Weights of a small GPT-style language model, trained from scratch on English Wikipedia.
Size: 11 layers, width 512, 8 heads of 64, MLP 1344 GeGLU, vocabulary 16384, 42.7M parameters.
Architecture: rotary positions, no biases in attention or MLP.
Training: a variant of Adam for these matrices, 869M tokens, 6352 steps.
MLP neurons of a small language model. Each row is named by its layer, matrix (gate and up: input weights; down: output weights) and neuron, and shows model dimensions 48-175. Each number is 500 + 25 x the weight over its row's rms, rounded and kept within 0 to 999. Numbers have three digits each. A neuron's up and down rows have the sign that makes its largest values positive.
After each neuron's rows, "fires in" lists the words (lower case) most often at its 100 highest values on Wikipedia text that the model never trained on. A number after a token or word is its count.

L4.gate201:480494505442494485529470472517511491526513499489489538474510510534508494493509532526472485468498520528454555501479502551522513509524529459475453446461516506521498486474495505551543512513525487529461472514482466457506521516511517496548520465516523497520500536481537522515486490498467488476507477518512533461532502507503498516469482526451503494506539525494458528487539504496517516516548
L4.up201:529503512547506497493542470488525503487514472499532538519528536501503478520499539478453490483474544483507515504514470492480492525496533470499523513508509541502493464517570487491479491502453514497489464515527494490466488473519478535520524509461502511526483513508472539504505500519502501488476471489484503539508512535531479487476492463515472513473470490528496473491461560486501464514503
L4.down201:501492469514488517485524511487491496440484485512481503543506537543535491498505493479483525513498485484492529472508503494519502494485515464443528510506492509477473514561470487439458496498460473537499532498463467481462526491522496498502506494487472420520486533507444450470476508510470511516460488461500483461467503496486500509493493457559503520469489480477446501469509496544535528545432
fires in: "the" 32, "tour" 12, "begun" 6, "world" 4

L4.gate1340:484553475460496501519474515520487563475508489481491473509497519482534501520494514553532498499504524482495516549501484472489519515498492473484518476508509541542522512484483507499549471514500501500499511518512475492480479473502497511499516483539469528492511510509520491522513468484528502515510478500518483506465480490515498481514508535465487480520487485529475520517471519477515463458514
L4.up1340:500490556458519507524543507445490530476534516545510521501505478492510519488482465506466488563520537471457505549497493526534536494549549499518545481483546491528534531475512483452481513524439534505468496507487527524549448535477477472480546487532489483490492502490495550476481482519450517470490460517507501477525515452518546516483525508496496552531487507530488506497506476513530525468533
L4.down1340:543521538480524513530482501471506535469521497545470460549522508476490496498513512540523463530493524505489552506488498514511509515550519474479500504482489480537542489482500485492511530524510502518496518507503509489465485511491439450521533487505480517487508504501504521484476486512532476489507517488531503557509510486482522512488514525504510430494465496516509517527499452474502472475497
fires in: "n" 29, "us" 15, "french" 10, "narragansett" 9, "w" 6

L3.gate11:492498523511482479529512512503482505481506527498520526454461513562526524509515506464461481512487507456502532514525498474462494492487491503515518495558505474517515517505491471503505449468514489458503479465456516476472495508497506452506528469495534485512474556456502534462453495462517501485449501481457505526507519481499474487468526501515523477514535515518488489478493475488471552464513
L3.up11:477495545520455471515568451498513495478488547463529531504480510484484521469507485504454514458472486466497531511516482490466503472479469497523494518588512476500484513529533552496513465511544517446460462525487483488509527504504491465507510470474547467540485515484519489452457462511516521533464514513473458510507475504494480507476496485514520468486526517499499504496529487485462536486517
L3.down11:500520529476488526510516467500472509486501508485538487552483483449500484467486490531479505472531526521501503511456481458528516506513496454543492483544539523486466484508519553508528494496489509451445478542483496537501507491525478513517478524473504498543461507496541509480501479525498508505524516536478502487510476516525460500533481501483479519471506525490489498522484516479491523513534
fires in: "his" 38, "its" 36, "their" 12, "her" 5, "your" 4

L6.gate413:486513509484495458506497526477560508486512509516488556445487492504527472471494545475487474470476535485473514478533440536522488529505484536529538505504494537480534496496488515491541511530501516483539510513541459526527548509488515498502482511499479488475478483502479490546450504495512500496496463472484505484512528525486466496553504487477488516539488462474482488540452511522470498528499
L6.up413:488483487459492504487500547507484495503529492532505522490507477489510510521503526464472520518486542483468499467496472496520512480465490461498501494508523512482498519508500477502527502552506479489531507490486501552542481476511486487478518485495478455497465515491474540534444502509508528520502494468536536470504496457464497512514549474527481486514518496496528504510508532525496457533519
L6.down413:478505520495510508503479513515473506526530504519474514506494493496490512514506502469492530492479527501508533468466448502501482534521496485508519499529507535504527553477532508505539529507505483534494489500539541517557536526483497494479495462518446470498504455520509504517471493553530521500481515463527480497512489505477509485536488496514510536506507481500521517523524481496475462542463
fires in: "in" 25, "began" 20, "for" 13, "continue" 6, "of" 4

L4.gate1092:543503490488530544530499518491536516530497478504486483510477472527523530496515533495514482511520500465563482512542487505499501481483491487501458471492519494463527525452479491499492442516481516486508462476474464501535544491502515487512457492496500508496493508519506493489499556468482510490459499482498517471515483504481472494485510533506510512486530518517477521505505574523491497476537
L4.up1092:541496534495502513482509491485471576541528524507467513551508507532482517547531504525463446532451501465504477542485466487471509499510545515529474495484482511528479535491489489493533462484494487501496501501500476496508493457507485533486475472500494538507478486499476494493512502499388496498541458507535519482510509478487487470506498479463500510505489474517547509470506515509536512461511
L4.down1092:452532508564530471503477522496486495469467488526501468527521453543513507500507506482486469538472511496513512497504504486499533489533483492531505506494458474494549466500498507523479515527496519486489488454510475456512481504504475541445463514513485447458496455509507452495493533481459476492481493533494527469500484501467481525472483491522527485549502485478461509483487480487501487474477
fires in: "the" 17, "manager" 16, "director" 10, "chairman" 7, "president" 5, "coach" 4

L3.gate445:520481504476478490505499503500502532495519487488494539547467543481552492529487542521455479500493461475542465518496500512498530481495504512511471513504524484532485524514516468516524493456486509486500510482459449535522528449524493534522531464469493501538528544469530494497519542499449492484461520497481479475494545479541502487502519493532547509485479469485508533564472520508499484506495
L3.up445:560483479472546501471494468448520452507496493447515524488481493496496434488469527496513518490523491537544524476514523505492497521517502477497499519497504449508491539489498495480506525486498489522520542462507494509486494442472525485516487503479498546516517501438502507496513516536481473507533520520445522493511478498495474498474495470526510479481463516475494537516504466535548532458500
L3.down445:455473469525535499502509513506486487512483525509560490514512482520437495488518491493532529493515479482536505486535487499489496535490496462539498443524491521533497526530443568499512498513461533471502519461534473469497473477503495483477456478501505495449530489502465492527494504491493461495505476483496559513478447485484454513462508506466499488484496507486466502505508495444528489531505
fires in: "president" 28, "manager" 17, "minister" 9, "chairman" 6

L3.gate931:503505492490511529474479493482470490471492497530499485488517478492487532489508545499507504514520526489481528520487511508494532489524517505497533496468523515453510504500457526532555495472513540519524516479486506507490499518481489506497488427505495499490543492487518501499520508486515480476508471524471477439523528499501482541467496488475417534456484499459455507482479503539490525515493
L3.up931:487473525485516523511543529440518503492511543497520499455509501518509533507458525537492465560468526523548517483541482457511452524477535478512489506566562473503498539460492463503503502529491479532496466497452533444512443485521499513513522556530512512539507507530520473526506471512485441504530448506477464547481429480537485488497523531521502448498521472473494530513509508498470499527473
L3.down931:494521502503505501470484485477513472514485546570509454456490497514503470527486508468472502499513491493472493488479480485511506497444508552510472509470504491473462457487482503500496510481531562484534512526507479491473489470511474514492465483463517500505508473490479511461507463495537479500491504468493508520535534457541527494441469466542483515464479486465510475513514512498470521533504
fires in: "a" 39, "aon" 4, "aws" 4, "adp" 4

L3.gate745:551516497523489498514486514481494491517512526469452516531447469481526476507470488512515519502489483514501531504458527492472556488516485498495469492486514493492533494516513457466511489494493488477522500475507510509493516486513520486516448505513501448458538511481520455499495513454479510517459486450496548495499548505528488511504489537488484574502523485497549524468470498510507500483523
L3.up745:462494511543525493515499485451470507508494484494541517488546514517516496488508427502446515497536481516519505460501491520524499485469465479520473492509509477480495479480474492531465517462498490508472470460484527490490477547476501459512489507491508510521532505496501486516487486517500504471537514500535529526530470469457505511470513485487474467478499487507542485423464502471497497488532
L3.down745:507513497511469485496487489553491481481487526459499494467514494487532520497467544516482499516468478512543563511486529457500532489508455443499490492465480524519514504508488515479527529482483514478514497539511517508473496480517501505482462491478458444521526503495497483471518517501484560560480494502498506516477518474480501529496521467487503504493545451475522533534517525556520512450522
fires in: "had" 33, "have" 32, "has" 27

L8.gate435:490469442489495482499457511542507494520490461495501484493484509500524487540502504516507509525506512510495495499478490534505534513509491477501523492433534491463525537493519494490487502526499508487517513485533488486530495513466498501496506484526525530496498516505477487508500535476424549512511501435441499451498492506551518525507451522500497511513541496533518550524456503497493486523498
L8.up435:475491461519512534513490532466498505503490510492473513548517510546527517541524473479560461520491482478522499522499491487500509503522502480522532477472500519475491469517510481522494530541457498509542463515500490503501507489545505492493457465562482491516514500540478481500501519514507501481515537468515478546529495487477515504484489504519483509494481536537505512496477517519514525485529
L8.down435:450489500469473463470495529538496515502537479509475486499530515520487451452510484464528540495499517519501521516486481526495529501504493493489497501456531522484509483481510476492482530536510463473494485520514503512490481495462497528522453479548457464529489455517470467470475470503510507480486513497495488492484517519514552537504515501535507500521515481513520488549447534514481502506510
fires in: "has" 31, "have" 23, "had" 16, "ve" 12, "also" 6

L3.gate818:502551497453512524513523524508527509512554467503487491545481483526507515492531434491485431503484489528454485469493507494502524512469516497492520501521486464532504537518502469514509464510476510493503463502514510499525505540549498472567502491472508496535528507508546467496493491536441506446502480487484513488535514439518492489482501472517517520519543509510490445512508450478476468481520
L3.up818:474496497489486477516518506485479502477470517503478521493510502481477554519447488515479480474514517502514484525527521508513496477465499501523516508483479516478516503527520489482508497483482521496478520516528516516549464486500477504497498462516523537507528530533478503448476511506524523505480519466476483488519491470471447485507494505495533498486522501465508480489473487535468507531482
L3.down818:543504512465475506518502472488480500519492488492454512509512525456439507498488493494477523537530508485500527480528501488471493515551470542521554504486474505508503531456512515524518489492531509483490514535502499515504471505512563501514485506507525520498487538501475503501497530522507506459484538476488502559452479549491494505525453484572497531511486462525548517537527450499477470513506
fires in: "the" 100

L6.gate296:479522534497505539555502496503509528511470497517457487490523516487549507503528485522527510514504513475504563487498505487518525454522511429458484501513557457516562463446542522531501536446472454515469523479534497516515489478472470498496445487521471501527518491521516492467489505444533494520519524494495488458466515478460510501488534494519486488513489473510517474480472493483459474502553
L6.up296:461470522523529498525521481498539516488476513454499535556500488497496472486545463526513514497502515494503493479535518464501448526500483530515475516507514452482482514510533472490498542466534479535501519508485492493505459493482459505513482498543494520536513461545534527496497533497559539484529513526504450484470498469464516492456536503534469523521483478524526476505499507502484473488476
L6.down296:466491496495497472487518519465546505466539507486499508491546487494494523522487476478489506492505517508496486540493484525517434523490491550506463537503497539492483466491481448475502510497525498522479539539500527491499460508529492483520467488493539513552475502463484498502514507473531577515504497513488471539483472457497513473519480534482470512485496506480552472507495535491498487527487
fires in: "first" 25, "third" 14, "were" 14, "second" 6, "real" 4

L6.gate519:525505523542456511517496504511494483499475537517524522487489513467505553475485526520543469502508467528483500519465488491491491470510469476504483487521475495493541503492469468496505431505480478500503489510522482466477468508497503539531467524480466486477486492476505475475478502522508522521514530505475506522502494527526502516503476503460499469461504482497497441464485509487520552515506
L6.up519:457488463508516518479520481505484510516467446523475524519506517516508520524509494507497504468489509486461459489473511480501505473526528485505556463488515514477495522498470532485502460510476522490524477522506490500503479498480489510466532538452569486464476541505539512517485470486477443513506525475525530534486502512543515524507497533488485500471522465528465503469507504479495488496509
L6.down519:470509514521507522511512532505480519525502516490494481513455481518481539533494514493523528562551545466521472500524487511528464526500463493511459503497531513526537506524445473497483494499496495543500576509500478524443492519477492509514463475475520486520523495476519536507511511479486503492545455516466502447465491523478491475498494510476513499480482515445496498538465476505503484491464
fires in: "of" 90

L4.gate597:469548502466504490547481489492503504507497466487459500523494505482520488523461536451517463454463493447495528476477511552474512500522576498485480469507496507495514512484493526534513496543547511497529458520514448511468529508547508551505533490446513477496481525491489473492497505484509508439468504497507518490509500476547515508469497490439435476515526537494501493480534515546496508482509
L4.up597:492500505482480515521453481442479483526540493545481521511509491523535499495506519538465438498511506523519497503489453497502514501495545483518506509486494490533498498503502477481511522497515504483479486467483505517515525463500453520459480516551472531506563518550523515465480494473471514462535504510479512505489542490503493479510545506482475478505494486459518465511463536521496483523489
L4.down597:452542547500524504480514505494511504554475540505509524506546508475481482507505535475459513508492450475491509497497497515466468495515521504496524518498456483494491464522511514502548481511548505503474485505518482537481483518546506513515520503491527479504504534554452451489466516497472512498507525475524516516492471491540468485510487485549449539510487534510524480505510473557487481493452
fires in: "the" 54, "w" 5

L3.gate136:496496469453512498526490547462507493488463542543505500491526477495537488492487467529474490491468452456495512525502519531477500495469519457515510501479519565536529498520513505491544465479526497534519501547505461470533574477450473523498511511518546479545453522498529506470530545489469512512494471471523578511495484468516490527478487526494451504491542476501545499451479526517492487477468
L3.up136:497494526479537487514498502469527526525531527446498448534464491514502489462491487458504494530464459484475479513506514496504494529558503549508521496511495487485477475484510514516456496476430462495505448539513493521481464509514506479504480466430519494465453488469521469536503458503515491546477512505499494492505494508499479486436529534500468487498478467485516494520487526509498557486496
L3.down136:452503467497545489492509517511518491488506507524526504498474477549520486505519555508500497492481499487485493524520520505483535476506490503491481522496511497495499457485511535492510502498536512470480491534499550472531474474488506503480528525496451484520519543527471485472502470508503449519514499495458457511499487481542508490511466508524507531504509473507508468502517457458518471497507
fires in: "a" 92, "an" 5

L8.gate131:492504470489494530470496543485474533541481499502480531429455522556526545472480497509457434514500475515505481478493480500473423512532507509471519451466492483485537520489510507505501454481534490500516527482519517545495522500478517528520482530468533467512488508514514469474489510480462501477451499487483469520532509505513496527505488476459490497478465484520502520513511473510534549522498
L8.up131:505492509495482549483501487508557472496465475525511524485447500488488472517541496517498512520516535481511530495462448524494456484539459494527465517502482506546529474533472520490448542508508479518478509482493480486504488517483494520501522506562547495458468495503547470525471466536512507481541502505487503447514513489489527543532462504489498542467505497559507458441503506491507512517491
L8.down131:527520511514522483472530476491482472510490512498477472513525485470482478504522541489514530513494505491523468479480529495502485510440487477473440519478508486509466516519514480468530503534487527482493528476497509516505452472498499529524517466511480458442520494520511469515513501484480519529462520509452460531500518495495506520558492482520528526460506522478514493460512555564499493506500
fires in: "long" 14, "white" 11, "grand" 10, "red" 8, "age" 7

L3.gate1316:480523483494422550514534505459478499491510495517494489498510494503492477489499490506517472499538455512509513591496478524539458472472505529484538493522491495515513433478472518522531484467502481487506497558497477499504462461481520495505486517498510536513497516502499517508471562487531508516533543513519529495515493498491507493481484565502513478498527463529451514559450506490527487534456
L3.up1316:541518489515479504497495516460506445505514469497523490490514510449522498519510515503499556501470484506476530523509507528535512517537473538489503452474506480521537517494480473490509459464517560553491527549475501491523488476439547466518498516491509523493487520489480537571506543518508518476510548504511515514506471473498492439485485500503500497506533507521445515500514526532500481475501
L3.down1316:514507506483444537495478480464501484485526516467464534544526496485489483483468523496573502529492519498493503510519516520526472536503459504518488536496524501530507447509459525482526530447508507546488504515475460496521494482474562462505521482511531523453481520510503495523548550475490513477541554496509490561493479532470513499471461512486521489454495495521465544535480508504509500506498
fires in: "of" 19, "san" 13, "st" 8, "monastery" 7, "ii" 6, "saint" 5

L3.gate468:552550506469508508510486532508520502547479536459491499469465552500504482504483488525484475515507505496509525520523480489492469488506478519525521503494515535477477518464510498488510484484571524505510499503515473538532522508488522508524508495470519496479487519497481494534517475460514514486493526521474459488434498483518506555463484502472471500448533473507487543457493502500495547482499
L3.up468:490501537489482464508500519535456480482538537518501518505540471490482486484492527496518492522470450505519555501492459537457492456504478495489483464511475530486486518495525517485471486511494453462479511510482529544496500520523486498496474498533482478475493485492511474496534502502511507519489499518493512502515466518508512518487473507506486530517501483511537471474510536453508483490505
L3.down468:461513519496506495521511520508490500491500452509506475465470522499516515518492544516469530482486518519483474529483519494518531492495521548517480553503530515519508494491480478536452491488498524449512470517498517485524513447465485512442484530453461544512547486526474552479497492501510479498514512448486475509572512453516467524554507506527489522492523509503504447520492491489502487542520
fires in: "a" 44, "an" 7, "own" 4, "aws" 4, "b8l" 4

L3.gate1060:504532517493470508477541515489506488502513505543475446519534496444540485518513490517526500508499513509482524525519472520517421451508524534435517466461524487496485492501483495466505485500520504525534483494529500497485479546467498463520483505496474482514507503465502476512494467476490516458521470473498497458501504517500479490529528515497517545473551507489505447502502538485532478491494
L3.up1060:527492502512489519480527521552456504502445507526497507523498472480481484517497482502478501529470535502493517489459466499472486466514507482505490471487489454480490500486515480476515495470484509527506478474485510518505460515467492478501501524487491491491467473479490523529485520509481506520500505465498462466478499516456487530539455519524474456459533512429492499472577530495523504487493
L3.down1060:495484516478500512485501472532493499474470507508508536525502515478518464518528497492448508546515555479521499473506468502447493497497511525491509474478485491525501521434517455484500501519466498503532479521510505500519478496546532549544525500494528539488465482524514503534472532504489456503510542474484471515475583494474496524476507527506496504521464500480476494480546500473502501524478
fires in: "it" 95, "them" 4

L4.gate1241:472508505482495480512460505518512502530499520531487512475503492490556524501521490493500515517517510507498506547493476545502522473481505520484510480477505504476505511515490556531482467500496515470494533486484535486465524513489500509519481533486540473512519520499503470448483509488511476474429485474497483492523488492498539496509533502518500523560502490499500488538490536492493491497469
L4.up1241:548485484471499510480504505478470499486502475512490482521546489537534492504499483488545517532536483548515524481504520516454512485476499511506504458472544499457511498517462513446512522523461526495521531494466494490452495448479520478484510506474472491517483506520466518504504510490541528510542488526519527521501513516537484552537538516498459499435538505500498477521523507465500517489492
L4.down1241:507502480508516445575465545490500487534486509526460506512506476504513520541493489495492437471496512504490480470476538484508501501468509512522504508504537510476502525510500481488493504474502490513502462487464506467493548502494469493497475467479485490474491498491491494507493494510544503508524495487508478475495484491530524498528518521518474492522465499472501523479524449529492519539449
fires in: "which" 63, "this" 26

L8.gate423:511485499489527486486505458489562527492534484464466489499464490533542527446478478510504476496526529490482516466479432537455523450500525501511449547505532495490538528515518491502448492512539521498474522474504467492513504491492532492531478540510506543522486538514495527489470488466505542523503500471482466487478470493451472508527474485559508487499500516509521505469513453502485511526512
L8.up423:486503522467459494513470512531507534516493472543502507507500481485474488507512508528488508446466499447489459534520500488513533518523470495504487496531489449506458479501479473497485459514526546486517519503475486507463552486444444525476486483459497495508539526526495495506541494482522490477491493517497516488461507496483473454481535536475477480466475470522517560502504538540508481492527
L8.down423:496504496507503500507474443498509501440526484524502496453515528443475504511527495473475500482532501502544480533497510516520478527498524521550465522498535469532519467534508488485467507514511522508525519497480483520514496524524447485509466504504485522463539478465512533535501523481477481550468549475473529520495508451473512489515507494520499456511510504514535476500446536481507479548524
fires in: "first" 57, "second" 8, "fifth" 6

L3.gate934:473506474494492468509480471479531489485478514539478497532477525504483479473516492505491481545512479544528510498552473493474495516448514515515478548456492499484498518440496497505500481535506505466493476480484520511522529502492477522535495473541507492529533539480542507500470510437462483460519524507471522486511513491529538476462502483503516468486521495516510512542478498455473516520494
L3.up934:489502521517461557500466521525480475484564489494494516489498484518504505486490559511432474487487471521489446506468529522515505510513497541493530514500486508532457502488498507559449503487471503521520491511520482475503463476532460530517539505472526509516455522503544478529506533490444518520496493515494506502515510526467550437515508511524461445476515505503488513503466502500505493505495
L3.down934:428511530486563492519510521520506510508487513468491524543514541482521469481552530457524501486499494484511483527456477495484502468501524495479522548515480495468513469512525499508522507496538471483522489473520482477474507484482498490526504510470546517500477514533493484525510490481531495524533464488482487474496514499517521493528482551492452485514520491521487479529546525416473492513507
fires in: "the" 38, "2008" 9, "2004" 6, "1990" 5, "2007" 5, "1997" 5

L4.gate183:499486474509499539518525489457463528490535516512512466520505491492456486502454493463512517499487506521469481504480506530503512529512494457460518528541490505480507449501470490518562482549490522496497476516500535431514515496471487501505525493483408532512523549514517534514505491483533517520489521499492535501545542468516514517506475472509474487496505491545492492496500496467498500540463
L4.up183:489523432479461460515478470451470510548498467470529489494536521518474502500472503470469512503491476500519573516478477493491470440488468525523497521501480506498490499541485481530505472507499529548517485502504515473511559522498492526475526557520553499466464516485457516495494458501498540469503493496477513510503479504540514498515475502442464483504503523514509488482469501530496498533460
L4.down183:496487511530516510474512506483507482508476530515531478558531511519520494522550480433564511540565471500508482493508499500527490536500517516505477477509543483513535498569497485529499547496501518510519497498508500449488453497480552544545488508519507508536460537505496458484503502547515506510501448518480548478482476469478539498546499523517490499496505524484445528544467509447498508516478
fires in: "the" 30, "of" 23, "a" 7

L3.gate1100:466557518478516492502511485477540510537476537568526502501445457509537474503483512464478493491494492541467559493528458495513547542513508530487514529529530473513514461498517539501538468504498510521457496482474495528501534492484502526524480508477493518483471530500522513482479505482515488515495526519535498473501493478501468504521472499467515517483544484492524479479559507449470514521550
L3.up1100:505525510494522498453508508522504528549448491531524489471488455503517514512494584508502477485457487513489525471488476507503522538508468520537481523499488510479482510507519505514516545498522533497474486465484535526481465505536483534513492474488503526471494488504547464511502518503521513497513534489479462504527485521454494509541496468446504520478514500493514484461521492468505531559514
L3.down1100:507499498462522516461472519519533472487502483502455487457497486478470508494511504537525476482489557493527469527502472514484485485460443554541478506438514503489480490520517457481469488482509485504515483474468527515477457522525475522477518521486493500498525477488521462503515524515495508491486512483436455476524506525482519460499519458505465520499489548515477565521485538523507481522519
fires in: "white" 18, "red" 15, "blue" 7, "yellow" 5, "pro" 5

L4.gate1054:506488500475488508484464507516497495521481475530531469521502484499547503518499530537509493521486526511539482521543478498549474501525477459485507499467501493535524510489452510519532465488470501505542470499520469467514469471496465512510509489505519518499518494514467549526491481512474534474482498497479575513499589443534477478497530515507547499445491482514463473500473489551510492515471
L4.up1054:528510486482474495510491458543510487462504569471477458519511502495478516518468504539504500514475470550514506508511505492477530464506468522512475528461490522491491502506481505469498511529490475524481564485516525467521495482485508499548505456493519505509502492536513524507528492498494439477474518506484527520525492503492511505449519472457493490506456482486519543492503504541500475510470
L4.down1054:472472553501520509518524505473536472478498495522505479527544523535511517496491478516432470495489487508532490571480476482511512503552491548525514507496513501515519575520517559516466454520481494499519503497522480509501508489507530463462510490491511488456552497476509520523497494487494508519506476493515504488480431537525453480508525494530502531482493526507500511454481469484496482496448
fires in: "director" 13, "chairman" 10, "by" 9, "manager" 8, "producer" 7, "secretary" 6

L3.gate322:519556512502469502502505487493505518478494480471516489465509469490509530501505521475541476519468502473531522492499467535522476475449476533498534465455519519496501551475490487513524463535518476504486501524468513532483517499475469474517503518469501516504490513517494505508473531442469467473514491478493462541523514494502506521474487473498506526504530506491491520552494516528480494515524
L3.up322:519559512520511508482497468504504490483485478463511445503477471466491509489474570477467506467497483497499519450484509526506482479514498525524495471505511534524524528466486509522477497453548467550481488498544535505514544486494492510525526462496499514506481478468494508509499563488474479488546496491500498507527472515485502492485494507495503549477497485497507496497468481503470482484489
L3.down322:495537485512515520455476489492459482528463473486531505498514509487488509522525472477539452498489507488477480525504514471501521465514496520533474503466503523530476541476498489514502523528493465502470480519504507522517496452470497489479504510492514517491473465494505457513547529511485524510520502494508490483484513498482470488512482492461460492488515498449477510521463500492531519478503
fires in: "the" 68, "she" 5

L6.gate133:520512516432488474470492532550520553529498513514472502509487509511524500516556508490465535490484518507463518525532460475514538499503504502520500514506521509444511527490507490541479488502483490513550535467474535530508513534505522486482477460510475496510484487493581483541531472477492511495473505504535485499497508507513520460534502515539497460497481503540489537488511507502502529482530
L6.up133:506472475521512515505509501472478532479459543476449547452522469507502517527504506494531516506496532497499566479457497529501536481454485540514556459507492515485516489521498506486494460462502496503539483516467507504517491519486518531476523489468484486482455527460474507505492477486502510505496513506518482478477500489521509495504532479514469472499474533500498517524513493464462506558492
L6.down133:483512494491516502513524475488515540518504534483449486473492489463459498525522515454530528494482481535508545436483497496484510520493497502487492454502487510465516531518501516488499490521468467471492488561489514521508529513521530522473513480515493485482486451428539504503521498477480501529513482543513498485488518499535487490499491486484502457471453515530506551486532521492467518512490
fires in: "during" 38, "completed" 10, "through" 6, "began" 5, "of" 4

L3.gate790:534469506516517517496469551487497512526510451480463480494489523530500494519482508546486480474496490455505504529494530500493510452485534485495548519503503504512542516540475496521509521516530512483472533525496450541473484560451500425503532478479502530497451515508495500491496482450463514475478507499493454511508504492504496526521542532479485503534506496511487501532454530465485468522527
L3.up790:534534509514549494463564493506493526495493465481483536505513466492484491502479499507500505481505485504511525494517510561462475512488471498486506506474510505448526475491528489493507509476538504493470494484494501532508501518471490516508526475535461510497503458500485532513472483515502472459491515496500518506492501516514455517465521492492546463518545485535477527511542499498496477549499
L3.down790:537469503519487510526497500542494503494509509522474506524499501500522479485503510504496482497542497493444507462481481513516492501489527531487522519551480490545511524492481497535468496526502506526433490548477461478510526527493507527507509515479471511495482500493487469522481463466514490515479506501501489468503512518445484496483505532535503502519430516482499505536496514494439528547483
fires in: "which" 44, "who" 26, "population" 7

L6.gate1121:481463511514477494423523546481475486542528496511485538514482488498517479507507491546483522530445500516456507494495505535528510441512464492456522532508576526499518483467548492504504491519441495468542484508505515471484522514559479489467457505504488494551489528490513481472479510500549517465492517493502473492522516528529444525497504510510518536461474451509530490496488527494473542490494
L6.up1121:500549499549522536504487523549446515465516506535531493529511527508486501521495495507461502449510511483484479494501504506464484522511514505490504446465504514498454472483541500495482529507507503499511540515491532525548450470504489523490459460462494519463496498464521474525508487483511503484466491495483486492444521537487496508503475489503537456499473523517468516485490493510445496520495
L6.down1121:517549456511497510512472471534522556468477508481486482492489499509519502479508524435556516478571527478527459494526476493473485533540505503523497459467448473500463521520491456497496536472500536477481542488504459524520486493519504524540532531481527512486513521499494530517479496499515517511511495511534510501481509478474549494523508485506474498520491486504506515529512488510518499498516
fires in: "it" 64, "him" 11, "title" 4

L6.gate1054:473514476512468478530511478469480492496480496510525477522496506453491493452489539496488479489513482544488547511510474511520518449487503483510508533500495516494495508511476546508515486520483514516522494539493439518492527485503482496535523511466533510548452513457523450475425498495487568524497520473483471481533505531552483501510487538499453508498460506533488501520535470505490578501490
L6.up1054:493474467475481478476527512517489548483494502498503506482511559500526546517483496500490460503482472467448487498545507465475457502462503504502523500498502530490487509472521523510563494526474506497480438492505472557492573511504481515475498485498520477481506537498472484509506496453475524484468503524542520509495489504521474500448504442482493461567521487475451475479507562514513527500509
L6.down1054:497561506503485485521497481495501510506485475488527502514480493443467511493558536515495518484539489518519537516495488518494484505513500474521511506504496499482525434518501550489513484497499489501512519531479488494494507482500509520500495531485516486522504502519509480510478515506508512544503499495520514485520496538523487531512513539494495515465497499504520474530491484496497501490394
fires in: "the" 62, "his" 31, "her" 5

L6.gate75:467489488520497514493520467471499503497500559485494481463524474491508468490532532499538507488500501490484556517503501506533507473518498512513477494540530498456491498499504540508484459485509475495520484513484484512480496467515518471504489503491489484525458526543489549517528492484463536554504477472503516486492460471497477514513557505482431481514500485567529466515481454458503518521514
L6.up75:486509493509470507537464516485522493520478491494537516496480532501508510512495488501527478469503510505524507538505506463501524542493493472516472508496515515517488535506472489465517513476522439507505468494551497477484518498509464496493492533507507478490513447542530491536496544477504470534497521500499482531498491519546501536482487473505557454488505519489481500518551485532493530548496
L6.down75:466491478501487496477527489509474532498459477466508465550480487472504512511516525468512509498469513527490489514455499491525473508566521514521458433537518542488494504539487539515495515494499474455479449534516455481493489478482513520492457519439499483528490467490510524520524485508500521508508488558484508541475492493502465480535494463522475540497523498525491480491494498500497475505543
fires in: "his" 35, "her" 32, "my" 8, "mystery" 6

L3.gate1238:520503471487521502498537470526519486489520485497510483501488530471504521538505498470528473482488482482482475592516499483463493482538446518445493540484481553494506527493513508484520520478474487489492519521537512520486513484438464459527510465516482506490510521503525495547523539426452511510515503490481511493509508486495490492507542510524513471549470487513517526506464553508498511477522
L3.up1238:494492498449532497477517489562494493494514461551518472517528533504502487513490513498484470482478510465529493458478491470480542461507476519519498528502496511493511543505500567468485455501520554553492513498497453509493512479509500492512533484495456504473495486468522492486446507488516516464522517480503480522500482517450515511478515509520544491541497510507506511513486498522486528456510
L3.down1238:547583494537588470497547515522498515490494480518527522492521485500478476471539550507502492511482535499503490479525484492458510478522483518507493486498460529529511526476504548472494493514490502534500516492496528512518529502466478510469484513492539506435531511464490468517505528451510485511542578502497483474513524510451512494463520506491530505496476502450472478525472498494512521471499
fires in: "the" 48, "bbc" 10, "royal" 7, "radio" 7

L3.gate318:500527512512519507547530477481538512488486485515518540459468495465487523479486517490490464525478464505447513499493532454527470520484467524499509516525496489511505529468499490519498468516499556496517503484468508524482536503519538500480465489499507507501520493488546522505472476464471508511491495501438492499557508481472485503565466533470500535525488505500520498510509511493484536470499
L3.up318:477515551451459542495508526507528536508485466491492513464494492501478511503514504485473539497462548511539499533469531522534497510506437539488510482511480479490497527507484444503511513532544523515419488504481500498494508474466513502543455466480481521503456498542496485499511475491523498501478500502508497504502496495470512474482508503501505480450498517496480483490471525522512457498508
L3.down318:475527530511501515504485501505494497473541506495490517462496520478499537494502531506475492523508447504502508482512523496518493511508481462515497546472518526490507473502509548524483527504528516497509511506497512456484474499464543494477497475490478426463488533468516535497513501515485488505501513462490470496469536491537482538547520458515476538468502491511494529482475511480544507500498
fires in: "white" 21, "black" 12, "french" 8, "blue" 6, "red" 6, "yellow" 5